Weights of a small transformer language model: 9 layers, capped logits.
MLP neurons of a small language model. Each row is named by its layer, matrix (down: output weights) and neuron, and shows model dimensions 48-111. Each number is 200 + 30 x the weight over its row's rms, rounded and kept within 0 to 999.
A block is one neuron, or neurons of one layer that tend to fire together. After each block is what it responds to, as a language model described it from the Wikipedia text at the highest values.

L4.down604,218,207,169,167,236,140,212,220,192,190,229,214,178,148,177,196,195,194,186,216,244,177,167,202,169,227,212,183,248,197,186,127,162,216,149,168,129,235,205,238,180,238,193,220,252,197,196,217,215,246,147,220,177,234,167,173,151,198,191,150,195,154,226,188
Word-final subword pieces. Last fragment of a word split into pieces, such as m in the·m, ly in quick·ly or extrem·ely, ir in c·ir·cuit; also standalone was, to, were.

L4.down346,234,184,206,168,214,211,192,186,217,206,188,191,180,229,181,233,172,203,204,220,170,252,183,256,117,202,221,214,165,215,230,225,223,198,148,177,172,194,196,225,232,205,246,207,237,186,178,172,212,151,128,208,183,207,236,185,159,227,221,225,204,214,181,200
Word-start fragments awaiting suffix. Fires on tokens that begin a word still being spelled out, such as the ( in Writer(s), play in player, ograp in Filmography.

L2.down158,178,202,171,226,195,168,191,223,274,225,170,148,222,200,236,200,226,204,217,258,218,185,205,187,257,228,231,185,193,226,191,219,210,208,240,195,161,222,252,189,230,155,282,192,247,220,144,242,173,182,187,171,220,217,208,144,165,270,145,225,167,128,247,198
L2.down159,185,272,157,165,180,201,173,231,185,179,135,161,195,195,214,191,179,189,170,219,183,207,153,213,244,205,176,210,203,238,209,174,176,223,208,176,212,197,207,155,143,191,239,223,224,121,154,203,191,163,192,201,177,226,204,242,226,193,174,193,152,181,206,181
L2.down178,210,207,202,204,249,208,184,235,226,200,181,228,149,187,189,226,227,195,207,175,142,242,186,177,215,231,205,202,189,213,177,234,104,190,272,190,198,226,159,198,205,216,244,213,223,255,165,228,221,187,181,200,166,140,152,196,187,148,209,137,174,235,191,213
L2.down225,192,207,204,219,194,180,204,222,181,161,258,163,259,222,213,225,214,186,239,151,205,176,214,183,198,207,267,180,222,173,175,232,189,224,162,223,228,231,193,205,173,195,212,174,179,241,212,229,176,280,148,207,237,181,249,232,226,164,217,238,184,212,225,220
L2.down307,167,207,156,169,178,172,224,292,210,200,219,228,165,184,212,197,209,160,211,247,221,184,209,212,197,208,193,221,226,193,186,183,207,191,146,220,217,222,186,150,197,212,227,223,261,237,167,181,224,190,236,174,207,186,236,199,226,196,250,217,202,230,240,178
L2.down521,170,195,183,169,226,175,119,180,204,160,203,194,191,159,273,189,190,151,229,210,219,223,225,234,217,256,187,178,202,151,183,132,174,238,172,202,235,160,229,212,156,171,236,202,222,169,189,203,183,196,228,193,191,158,230,177,172,185,182,277,162,202,202,216
L2.down582,143,200,173,217,213,234,148,212,222,143,188,254,193,163,180,202,192,235,225,186,174,190,193,181,198,162,142,164,158,214,196,204,206,215,218,224,144,154,241,171,257,209,202,157,171,200,181,176,236,206,180,215,180,230,208,198,189,224,242,189,208,233,187,210
L2.down760,236,175,179,157,184,207,114,255,173,172,239,179,167,243,152,233,184,151,203,235,172,204,164,153,174,206,198,217,206,208,151,193,203,223,184,235,180,213,148,203,183,165,208,186,172,238,170,184,203,237,202,150,199,157,203,223,187,170,222,240,239,203,194,195
Mid-word fragments. Inner pieces of words split into several tokens, strongest for "os" in cl-os-ure or cl-os-ed, also wom-en, child-ren, act-iv-ities.

L6.down56,208,225,185,226,224,228,182,249,240,232,241,189,172,181,203,186,207,201,205,221,174,206,223,236,201,237,189,250,238,214,210,283,229,190,188,208,204,206,177,262,201,154,225,162,174,180,176,167,211,178,197,224,184,230,176,174,255,221,159,195,191,249,250,161
L6.down307,177,205,169,193,238,196,204,227,161,199,235,182,216,173,154,253,242,219,171,259,226,256,218,218,231,258,243,242,193,211,199,208,194,176,218,188,211,227,158,184,200,218,196,243,178,196,184,186,252,209,200,163,202,163,227,170,113,148,252,223,191,253,203,169
L6.down461,213,195,197,163,201,191,222,226,218,207,257,117,209,184,198,177,207,216,210,221,205,226,239,194,204,180,176,225,168,160,272,224,180,188,209,200,210,172,235,207,226,167,237,246,130,218,178,219,264,257,156,157,151,137,227,212,225,212,185,204,243,228,239,233
L6.down491,191,207,225,218,182,198,189,212,229,236,173,208,205,222,226,184,153,154,187,178,174,239,137,150,217,209,152,156,252,245,221,230,133,210,184,195,178,252,201,209,203,164,205,262,164,173,209,194,195,174,184,203,191,269,200,222,194,185,169,189,183,200,137,224
L6.down627,181,207,180,229,193,128,266,160,179,160,186,226,182,213,229,196,201,136,161,189,206,271,176,194,223,212,222,194,221,231,242,179,203,226,178,227,196,236,208,188,206,258,235,223,203,182,168,235,221,276,204,215,199,211,241,201,225,192,192,213,201,229,208,233
L6.down628,212,212,215,190,245,180,182,205,208,212,176,203,182,178,257,222,191,126,204,182,165,182,215,236,206,195,197,168,119,170,199,235,216,203,142,208,125,178,213,173,221,226,189,182,202,159,261,235,200,253,208,240,183,219,188,171,203,185,242,225,192,214,185,182
L6.down668,195,240,172,251,271,142,220,209,212,232,146,245,217,191,265,198,161,173,250,225,256,184,213,190,190,217,206,213,195,205,234,205,241,213,215,194,201,214,180,210,169,209,176,217,205,204,236,196,220,164,222,245,205,215,177,164,198,172,224,228,257,152,248,141
L6.down738,235,185,216,173,203,240,198,232,228,213,234,235,202,222,205,108,185,197,204,185,218,254,230,182,183,259,162,199,175,183,267,188,195,230,206,146,206,191,222,218,168,193,153,158,199,246,149,171,206,150,181,218,243,214,190,229,188,203,243,177,187,219,196,209
Country name endings. Final word-piece completing a country or place name, e.g. Ital-y, Sp-ain, Austral-ia, Scot-land, and occasionally club or organization acronyms (CI-L, AE-L).

L4.down760,236,162,221,160,233,189,185,226,185,183,199,235,235,236,144,220,181,198,150,188,192,192,241,213,214,196,204,211,187,202,186,219,268,216,198,124,172,231,181,208,247,232,135,174,221,210,168,229,179,179,215,248,255,188,229,240,204,227,200,189,187,147,196,232
Clause-initial subject pronouns. Subject pronouns and relatives that begin a clause right after a period, comma or paragraph break, such as It was, he was, which.

L6.down270,161,168,149,220,226,237,126,232,216,161,217,194,194,209,178,205,201,204,175,245,181,207,186,190,221,218,242,169,230,226,193,250,227,259,107,246,173,194,191,171,149,206,188,187,228,232,199,188,201,183,222,156,205,178,231,155,204,247,208,203,186,233,201,203
L6.down286,220,213,185,171,184,245,245,156,200,170,192,232,234,172,195,163,191,247,219,271,223,211,160,165,212,178,194,148,216,125,185,216,165,234,165,243,200,201,175,166,199,167,218,177,182,155,212,175,198,190,186,190,183,189,180,223,211,162,202,208,157,137,133,205
L6.down338,232,196,283,205,240,147,197,211,215,201,196,211,224,231,199,207,189,192,212,231,260,188,207,183,238,264,235,222,148,208,139,196,199,145,227,196,159,247,193,208,229,234,222,207,224,156,197,223,207,229,174,208,142,165,204,190,241,198,195,195,218,230,243,161
L6.down355,196,187,175,203,183,186,198,205,217,152,169,154,209,235,229,174,226,188,228,242,188,197,220,214,199,219,213,128,188,165,208,184,164,184,221,190,196,173,187,199,221,189,194,266,221,239,212,157,173,90,208,202,193,217,217,238,186,207,192,216,195,172,183,231
L6.down372,191,209,196,142,253,180,146,183,206,193,218,221,181,161,219,167,177,171,177,207,193,191,198,161,193,195,231,169,182,190,208,195,128,216,166,144,195,209,133,233,214,152,234,211,153,238,185,151,263,145,206,179,248,152,198,232,162,196,212,202,169,189,230,201
L6.down392,204,194,205,167,222,209,204,199,224,210,202,164,197,217,204,218,187,146,198,202,204,228,203,219,264,184,220,226,231,248,194,168,290,197,278,162,197,178,184,184,237,246,199,191,209,219,217,157,214,228,269,196,192,236,187,236,210,127,201,173,149,152,199,186
L6.down464,183,221,204,159,201,236,208,193,193,192,142,227,188,198,231,198,203,187,267,224,220,196,165,191,262,207,181,130,209,167,213,197,167,196,208,169,159,172,151,203,218,161,204,221,243,174,197,172,260,194,232,184,182,192,180,139,230,217,201,238,242,125,177,178
L6.down551,205,203,127,218,241,183,173,246,208,210,264,238,144,224,165,154,163,106,162,212,195,271,206,206,207,216,238,219,207,261,179,239,250,235,190,162,182,230,193,183,203,265,206,206,195,249,190,173,198,176,200,212,221,199,223,152,205,152,229,184,190,199,225,255
Plural noun endings. Plural suffix pieces ending common nouns in running text, like -s, -ers, -es, -ors: vessels, members, houses, authors.

L4.down107,184,226,162,249,237,250,121,213,161,224,152,210,222,226,185,167,250,221,168,254,222,223,133,168,202,175,240,228,173,207,191,176,195,170,213,255,174,215,167,180,184,148,220,159,183,210,172,170,135,208,246,174,177,222,223,138,183,179,210,189,188,248,259,203
Mid-word vowel fragments. Short vowel-led word pieces, most often "ad", inside a split word right after its first piece, as in M-ad-ison, ac-ad-emic, le-ad-er, Kar-en.

L2.down155,221,239,202,178,141,189,159,200,218,198,153,244,213,243,201,165,202,153,278,192,219,227,185,230,180,186,195,241,196,197,161,212,169,182,245,195,210,181,218,217,181,272,217,215,195,200,177,177,198,170,193,213,207,179,202,202,160,197,237,208,199,202,217,208
L2.down195,232,169,221,132,152,195,164,196,215,179,253,167,249,216,209,260,187,176,174,236,238,213,210,156,193,206,208,171,198,194,130,225,225,204,237,188,198,244,209,209,249,252,191,234,191,251,182,221,203,196,204,234,199,166,224,187,172,219,197,200,152,153,210,230
L2.down234,203,137,193,149,236,97,175,247,260,215,200,239,203,183,221,161,134,127,239,226,171,195,167,193,184,197,178,222,177,167,209,230,131,260,207,144,176,209,183,195,202,191,204,152,197,237,176,199,233,177,133,204,239,188,246,172,202,223,216,157,218,147,169,195
L2.down255,174,231,202,216,179,226,223,230,214,191,210,221,172,182,204,215,214,216,234,145,183,209,221,179,240,162,203,201,222,185,200,178,212,206,209,258,191,220,211,152,198,112,174,167,142,199,148,206,195,171,144,225,208,219,219,253,219,222,188,205,174,187,203,195
L2.down412,210,211,147,153,238,204,225,192,252,249,234,207,242,238,198,182,209,137,155,257,180,216,175,204,145,210,211,162,213,183,225,188,216,209,193,141,142,160,235,191,149,196,205,180,202,240,151,171,200,179,249,194,216,199,180,239,219,137,200,203,210,255,184,188
L2.down491,227,197,169,159,201,170,210,212,221,239,199,198,189,178,202,185,202,128,125,192,206,206,193,191,187,247,209,191,219,219,172,206,190,224,223,178,188,213,210,187,205,211,271,188,191,207,242,236,183,218,159,211,197,204,181,213,205,204,143,213,244,256,223,265
L2.down530,235,196,172,191,186,157,166,223,174,198,185,176,239,195,217,189,156,201,238,175,178,246,195,206,161,161,191,200,188,170,224,191,249,212,184,180,178,186,200,248,164,212,157,166,202,203,211,179,211,138,201,262,241,181,206,188,173,198,213,182,179,207,205,260
L2.down591,262,183,186,172,255,189,188,230,127,177,253,207,245,208,173,254,196,116,204,225,194,211,222,205,193,217,165,197,161,205,220,199,221,202,211,220,178,226,225,193,260,202,195,198,195,195,176,178,252,192,231,190,287,144,232,173,171,197,192,181,242,224,199,225
Word-completing final pieces. Final subword pieces that complete a word begun by the previous token, mainly "an" in Japan/Japanese, also -ur (Kashipur, featured) and year digits.

L2.down103,230,142,207,201,203,193,194,182,233,187,217,165,165,210,234,220,191,192,224,179,205,167,182,175,191,180,222,196,214,176,234,227,188,181,198,240,204,191,217,173,203,247,164,195,130,253,214,222,153,190,249,211,247,233,155,146,208,207,236,201,201,176,183,234
L2.down118,148,207,196,237,182,154,221,173,163,175,216,192,271,198,199,219,220,255,161,172,186,226,168,206,239,223,171,211,217,206,237,220,206,150,247,270,194,216,182,183,169,190,149,197,180,252,193,250,184,190,200,190,191,220,244,247,211,182,255,249,182,128,167,202
L2.down131,202,203,233,195,203,185,209,206,233,170,170,188,177,175,185,232,172,192,204,186,181,222,189,221,232,204,247,191,211,226,263,184,212,164,201,205,237,211,226,191,192,140,191,191,168,207,238,165,234,233,167,190,183,195,224,252,200,212,201,218,186,204,184,170
L2.down179,171,236,207,220,256,179,208,156,198,155,156,193,191,224,214,252,182,217,226,183,191,247,172,197,213,157,197,214,212,250,231,216,142,202,216,151,241,183,224,175,227,233,207,180,214,149,177,193,199,200,180,160,154,181,217,216,182,207,201,204,174,161,246,237
L2.down315,243,169,196,203,200,189,177,177,128,169,182,222,246,195,197,227,172,209,209,182,157,257,226,184,185,168,208,190,250,210,210,189,232,216,202,170,206,224,197,227,237,171,273,207,187,205,207,163,212,152,141,239,251,264,254,195,207,153,220,171,147,249,180,168
L2.down332,193,208,166,175,197,189,184,185,248,180,167,251,194,160,247,230,216,231,169,163,232,214,219,244,185,140,177,178,201,230,210,230,234,180,272,149,146,218,171,178,263,169,217,203,219,187,179,181,193,172,184,246,171,228,257,178,173,166,251,203,167,178,192,231
L2.down715,202,130,164,218,239,207,211,230,189,135,158,250,198,180,198,249,239,149,178,234,186,126,204,206,191,174,151,191,214,228,182,153,225,243,172,158,239,230,191,182,184,233,189,226,195,128,187,276,208,161,215,201,200,179,186,196,210,251,210,217,169,215,199,219
L2.down747,281,198,263,148,167,173,169,185,173,228,230,184,182,182,220,276,186,180,203,146,215,201,271,161,181,175,232,202,220,203,195,261,176,172,227,228,152,189,229,241,237,201,181,150,233,184,196,185,201,204,219,184,245,208,136,213,224,217,211,207,171,159,168,228
Until and word completions. Mainly the "il" completing "until" before an end date (unt-il 1935, unt-il his death); also word-completing pieces like rec-ord, ret-urn, des-ign, play.

L6.down175,207,236,199,238,195,207,184,205,198,213,204,170,207,241,182,184,221,178,200,245,227,170,235,127,169,225,238,230,201,161,218,214,298,245,190,244,244,165,225,205,190,212,155,177,225,197,239,221,146,209,218,188,183,202,181,230,189,272,205,228,188,144,173,182
L6.down339,206,165,186,182,185,152,264,247,195,246,215,200,209,210,165,216,187,227,163,189,170,190,198,234,202,193,122,171,126,233,212,231,259,273,236,229,152,210,174,216,208,182,176,211,174,215,162,198,243,208,183,201,218,173,198,185,216,217,178,174,215,230,222,196
L6.down345,218,266,196,173,154,187,163,265,213,223,188,221,228,195,182,184,194,243,183,191,217,220,160,210,210,167,263,176,187,230,210,187,208,210,204,177,234,214,205,205,241,204,114,126,179,199,185,138,170,219,212,239,201,273,195,224,178,190,231,179,218,187,210,235
L6.down426,182,218,186,181,162,208,227,206,211,228,221,225,192,184,245,203,187,161,215,184,189,217,218,173,166,224,134,185,176,205,225,194,198,211,252,202,176,243,188,159,249,229,148,169,205,258,179,195,186,179,207,211,179,213,120,227,234,159,193,181,208,226,181,209
L6.down523,196,195,180,218,261,253,175,231,163,207,189,199,174,171,226,244,228,184,225,259,207,185,178,160,195,239,160,240,187,158,213,182,196,240,267,168,219,216,194,202,237,170,219,199,181,182,217,204,212,147,184,199,149,199,179,229,190,178,158,182,201,208,209,199
L6.down585,211,148,184,149,221,197,191,209,194,204,215,202,191,216,148,194,153,162,190,210,220,164,183,197,223,212,174,180,205,224,142,210,165,186,158,216,200,230,192,277,180,211,221,180,229,184,195,210,151,188,159,173,217,263,272,261,174,263,184,191,259,200,192,250
L6.down633,169,172,251,185,209,199,159,244,166,180,269,162,208,225,194,206,174,202,254,192,229,197,168,259,262,219,202,178,210,210,202,196,237,143,195,217,169,154,169,203,191,216,218,180,184,165,241,205,249,199,207,251,227,224,180,165,264,232,194,213,212,185,188,186
L6.down763,168,200,222,173,195,209,207,185,167,222,191,276,207,242,238,195,225,197,154,236,225,153,211,190,198,226,206,231,232,214,211,163,201,250,193,186,192,229,163,218,200,249,171,239,199,185,178,245,212,129,192,202,261,187,161,200,224,188,257,191,187,172,232,143
Finite auxiliary verbs. Forms of be and other auxiliaries right after a subject, especially was/were/are after "but" or a pronoun, e.g. "but was", "we were", "it was".

L4.down266,186,219,178,181,199,207,218,157,217,224,148,177,175,188,238,189,209,185,215,212,195,201,226,145,193,212,210,258,241,222,166,182,211,208,236,182,216,201,248,236,216,191,167,201,178,190,175,162,203,186,178,227,229,185,206,172,180,121,198,234,191,182,207,175
Closing quotes, word endings. Closing quotation marks right after a sentence-ending period in quoted speech or reviews, plus word-completing pieces such as ar (war, dollar), et, ord.

L6.down78,224,206,248,197,174,181,182,147,188,242,198,187,211,170,164,228,162,159,160,149,206,181,210,246,172,151,190,183,178,163,208,208,217,121,190,193,161,158,206,195,206,259,176,249,260,191,195,172,218,231,199,174,225,175,205,199,204,220,214,261,180,214,239,274
L6.down89,205,184,192,161,213,189,247,158,248,243,233,164,218,190,188,183,239,153,194,135,202,165,225,212,219,159,151,190,156,191,229,277,191,187,235,249,167,222,161,190,225,189,164,169,197,218,175,216,223,160,214,228,210,189,175,225,235,208,205,161,178,174,186,197
L6.down148,202,224,150,207,150,211,134,197,185,208,206,226,198,194,202,210,169,240,192,176,144,139,246,217,213,189,173,229,228,181,179,220,124,231,230,237,218,172,193,172,192,217,226,192,217,214,172,235,169,226,227,207,195,203,142,213,193,277,168,234,211,223,224,225
L6.down158,232,255,167,241,161,164,201,222,210,189,147,195,213,185,169,233,192,169,152,209,228,194,206,185,188,181,207,228,176,149,159,220,196,233,228,236,163,228,153,289,155,250,201,205,130,230,215,204,212,258,177,200,198,234,198,242,200,196,212,187,147,232,207,236
L6.down188,231,228,130,177,173,187,217,133,171,253,202,214,189,168,186,167,218,155,188,181,207,231,173,152,232,172,228,206,176,173,230,223,163,157,265,242,199,206,137,210,244,198,171,181,210,193,230,174,220,224,283,196,218,261,254,269,222,221,215,172,213,280,149,171
L6.down317,208,168,229,227,200,165,166,182,237,188,207,206,221,227,195,218,186,238,201,231,141,198,185,259,191,206,218,172,162,214,206,177,153,250,264,155,209,198,170,243,216,181,218,200,121,200,189,229,258,193,228,224,141,168,230,175,194,200,192,233,158,201,187,196
L6.down394,250,152,185,160,222,179,167,161,181,203,238,160,247,173,210,162,225,191,253,227,180,241,219,206,216,137,229,214,192,206,193,207,174,253,174,149,220,186,199,223,170,222,221,206,244,166,182,222,185,203,214,254,159,165,193,247,109,194,202,160,191,215,155,182
L6.down604,227,156,218,223,224,212,163,181,183,158,226,228,189,188,206,249,209,198,166,204,192,175,238,201,168,148,175,231,170,201,233,241,138,136,189,164,213,202,259,214,238,260,159,185,201,174,199,219,210,212,222,210,204,208,214,195,194,225,210,204,182,181,212,216
Date-range "to" and clause openers. Fires on "to" in date ranges like "from 1810 to 1821", also on sentence-opening prepositions and conjunctions (On, In, When, Since, until).

L2.down32,222,180,243,189,147,184,267,185,177,219,210,190,247,230,196,226,168,207,199,124,148,123,202,211,213,199,215,179,208,152,252,147,211,201,213,132,177,170,212,221,197,224,203,185,174,239,223,184,210,206,190,180,261,131,199,193,178,192,167,187,170,198,152,202
L2.down53,203,244,192,168,219,140,202,204,168,306,182,181,197,172,169,197,222,184,177,204,169,159,192,254,216,218,192,199,154,207,217,155,195,222,158,213,171,177,229,177,235,259,232,186,193,178,174,171,169,221,179,248,210,169,143,193,243,147,213,188,241,197,204,223
L2.down70,157,241,200,189,206,200,228,196,178,207,168,209,212,209,215,249,186,193,193,217,255,169,148,171,226,162,188,227,186,178,228,193,210,215,179,200,232,261,204,221,241,169,166,186,231,190,202,199,190,252,205,156,226,222,234,220,247,175,237,218,221,171,180,188
L2.down183,166,244,213,183,159,197,157,260,223,171,144,215,246,196,180,185,193,177,229,166,228,182,155,225,137,191,219,157,204,170,215,217,171,199,205,197,154,168,248,207,208,182,223,179,226,207,243,155,271,158,240,228,213,208,208,225,199,168,181,166,195,146,242,210
L2.down339,208,252,172,183,218,178,211,192,199,188,226,179,142,184,204,215,132,181,172,153,236,196,209,216,220,155,189,179,181,157,180,180,174,235,168,203,185,240,198,217,151,204,221,224,222,195,145,263,185,235,152,185,247,194,192,171,215,209,216,199,186,176,175,162
L2.down391,155,200,221,204,195,161,182,224,199,225,185,199,167,189,234,209,207,205,223,194,236,240,192,210,189,147,223,201,224,160,230,194,181,280,183,232,213,197,212,203,174,196,182,247,238,181,181,200,240,235,173,161,209,208,223,132,246,187,196,197,162,177,166,151
L2.down506,182,184,219,154,170,173,177,211,191,229,146,158,152,210,204,180,194,173,211,189,169,171,202,143,214,213,210,185,184,228,212,204,185,202,214,222,162,184,146,223,206,202,184,179,220,155,215,177,196,218,197,210,227,238,181,148,206,179,165,228,180,141,192,221
L2.down577,197,193,185,216,213,194,273,224,198,182,239,231,187,168,183,239,144,133,185,187,205,226,186,149,216,248,191,163,232,243,220,239,216,237,182,269,230,217,206,242,183,247,201,241,186,201,191,171,236,188,208,195,211,204,193,226,211,178,210,157,222,195,172,140
Forms of "be" as copula/auxiliary. Forms of "be" (was, were, is, been, are) right after a subject, relative pronoun or "but/has", often before passives: who was given, had been relieved.

L2.down73,241,202,209,132,213,209,239,171,219,135,200,239,181,221,177,157,166,193,190,191,162,186,149,178,187,203,179,223,199,149,165,213,185,218,191,225,162,255,167,219,163,186,200,207,168,182,246,198,240,180,232,157,195,209,178,207,210,265,173,191,262,199,218,209
L2.down175,176,202,218,200,190,197,165,232,210,210,243,202,166,214,166,192,225,123,210,225,196,221,211,199,193,179,208,189,261,200,204,207,225,213,210,280,211,192,260,175,209,193,168,191,186,156,169,228,212,194,222,221,183,215,135,194,148,145,167,211,213,151,214,214
L2.down306,216,221,211,203,202,170,254,196,203,176,213,235,152,242,191,188,198,188,184,198,234,229,232,183,185,182,174,148,247,233,191,191,218,229,223,229,176,199,253,194,188,186,280,181,219,194,222,278,229,243,203,198,187,209,159,182,203,221,224,199,182,169,266,167
L2.down313,141,225,140,221,147,155,184,222,221,198,211,192,208,228,184,265,208,201,156,192,199,215,179,172,166,208,144,204,187,190,216,247,183,222,218,218,193,194,184,154,205,199,216,190,193,211,235,272,175,223,195,209,218,172,222,222,224,189,214,167,140,189,241,153
L2.down355,249,186,210,200,201,204,158,247,200,251,214,175,160,173,205,219,203,195,199,253,199,211,202,294,192,196,229,213,196,234,155,209,199,179,205,152,236,160,171,199,233,160,180,228,216,129,199,200,212,186,227,228,192,179,215,201,174,187,194,247,229,170,198,206
L2.down581,193,180,146,198,245,200,214,174,207,230,204,220,241,148,245,178,240,273,156,195,206,159,200,204,213,208,173,189,172,228,215,187,135,209,198,232,150,167,222,181,154,199,205,220,176,213,198,212,226,209,211,267,194,217,209,188,158,187,197,233,210,216,212,194
L2.down700,206,165,160,153,170,168,206,204,203,163,226,245,201,182,163,229,215,226,171,217,218,189,213,251,181,211,191,198,199,194,201,179,188,256,142,220,200,215,231,231,199,151,204,171,219,217,202,199,195,197,159,252,155,179,204,170,202,191,208,192,207,248,210,168
L2.down730,171,211,233,201,265,231,210,206,232,196,184,220,160,191,244,148,213,235,171,216,189,222,224,260,208,206,194,205,196,170,238,205,225,197,218,203,196,154,196,213,179,275,192,192,157,192,198,179,140,188,271,208,207,193,207,205,146,146,185,148,182,220,204,211
Second fragment after initial letter. Word-piece right after a word's lone first letter, mostly d/D or r, as in d-ep-uty, r-est-ored, D-im-ensions, o-cc-asion.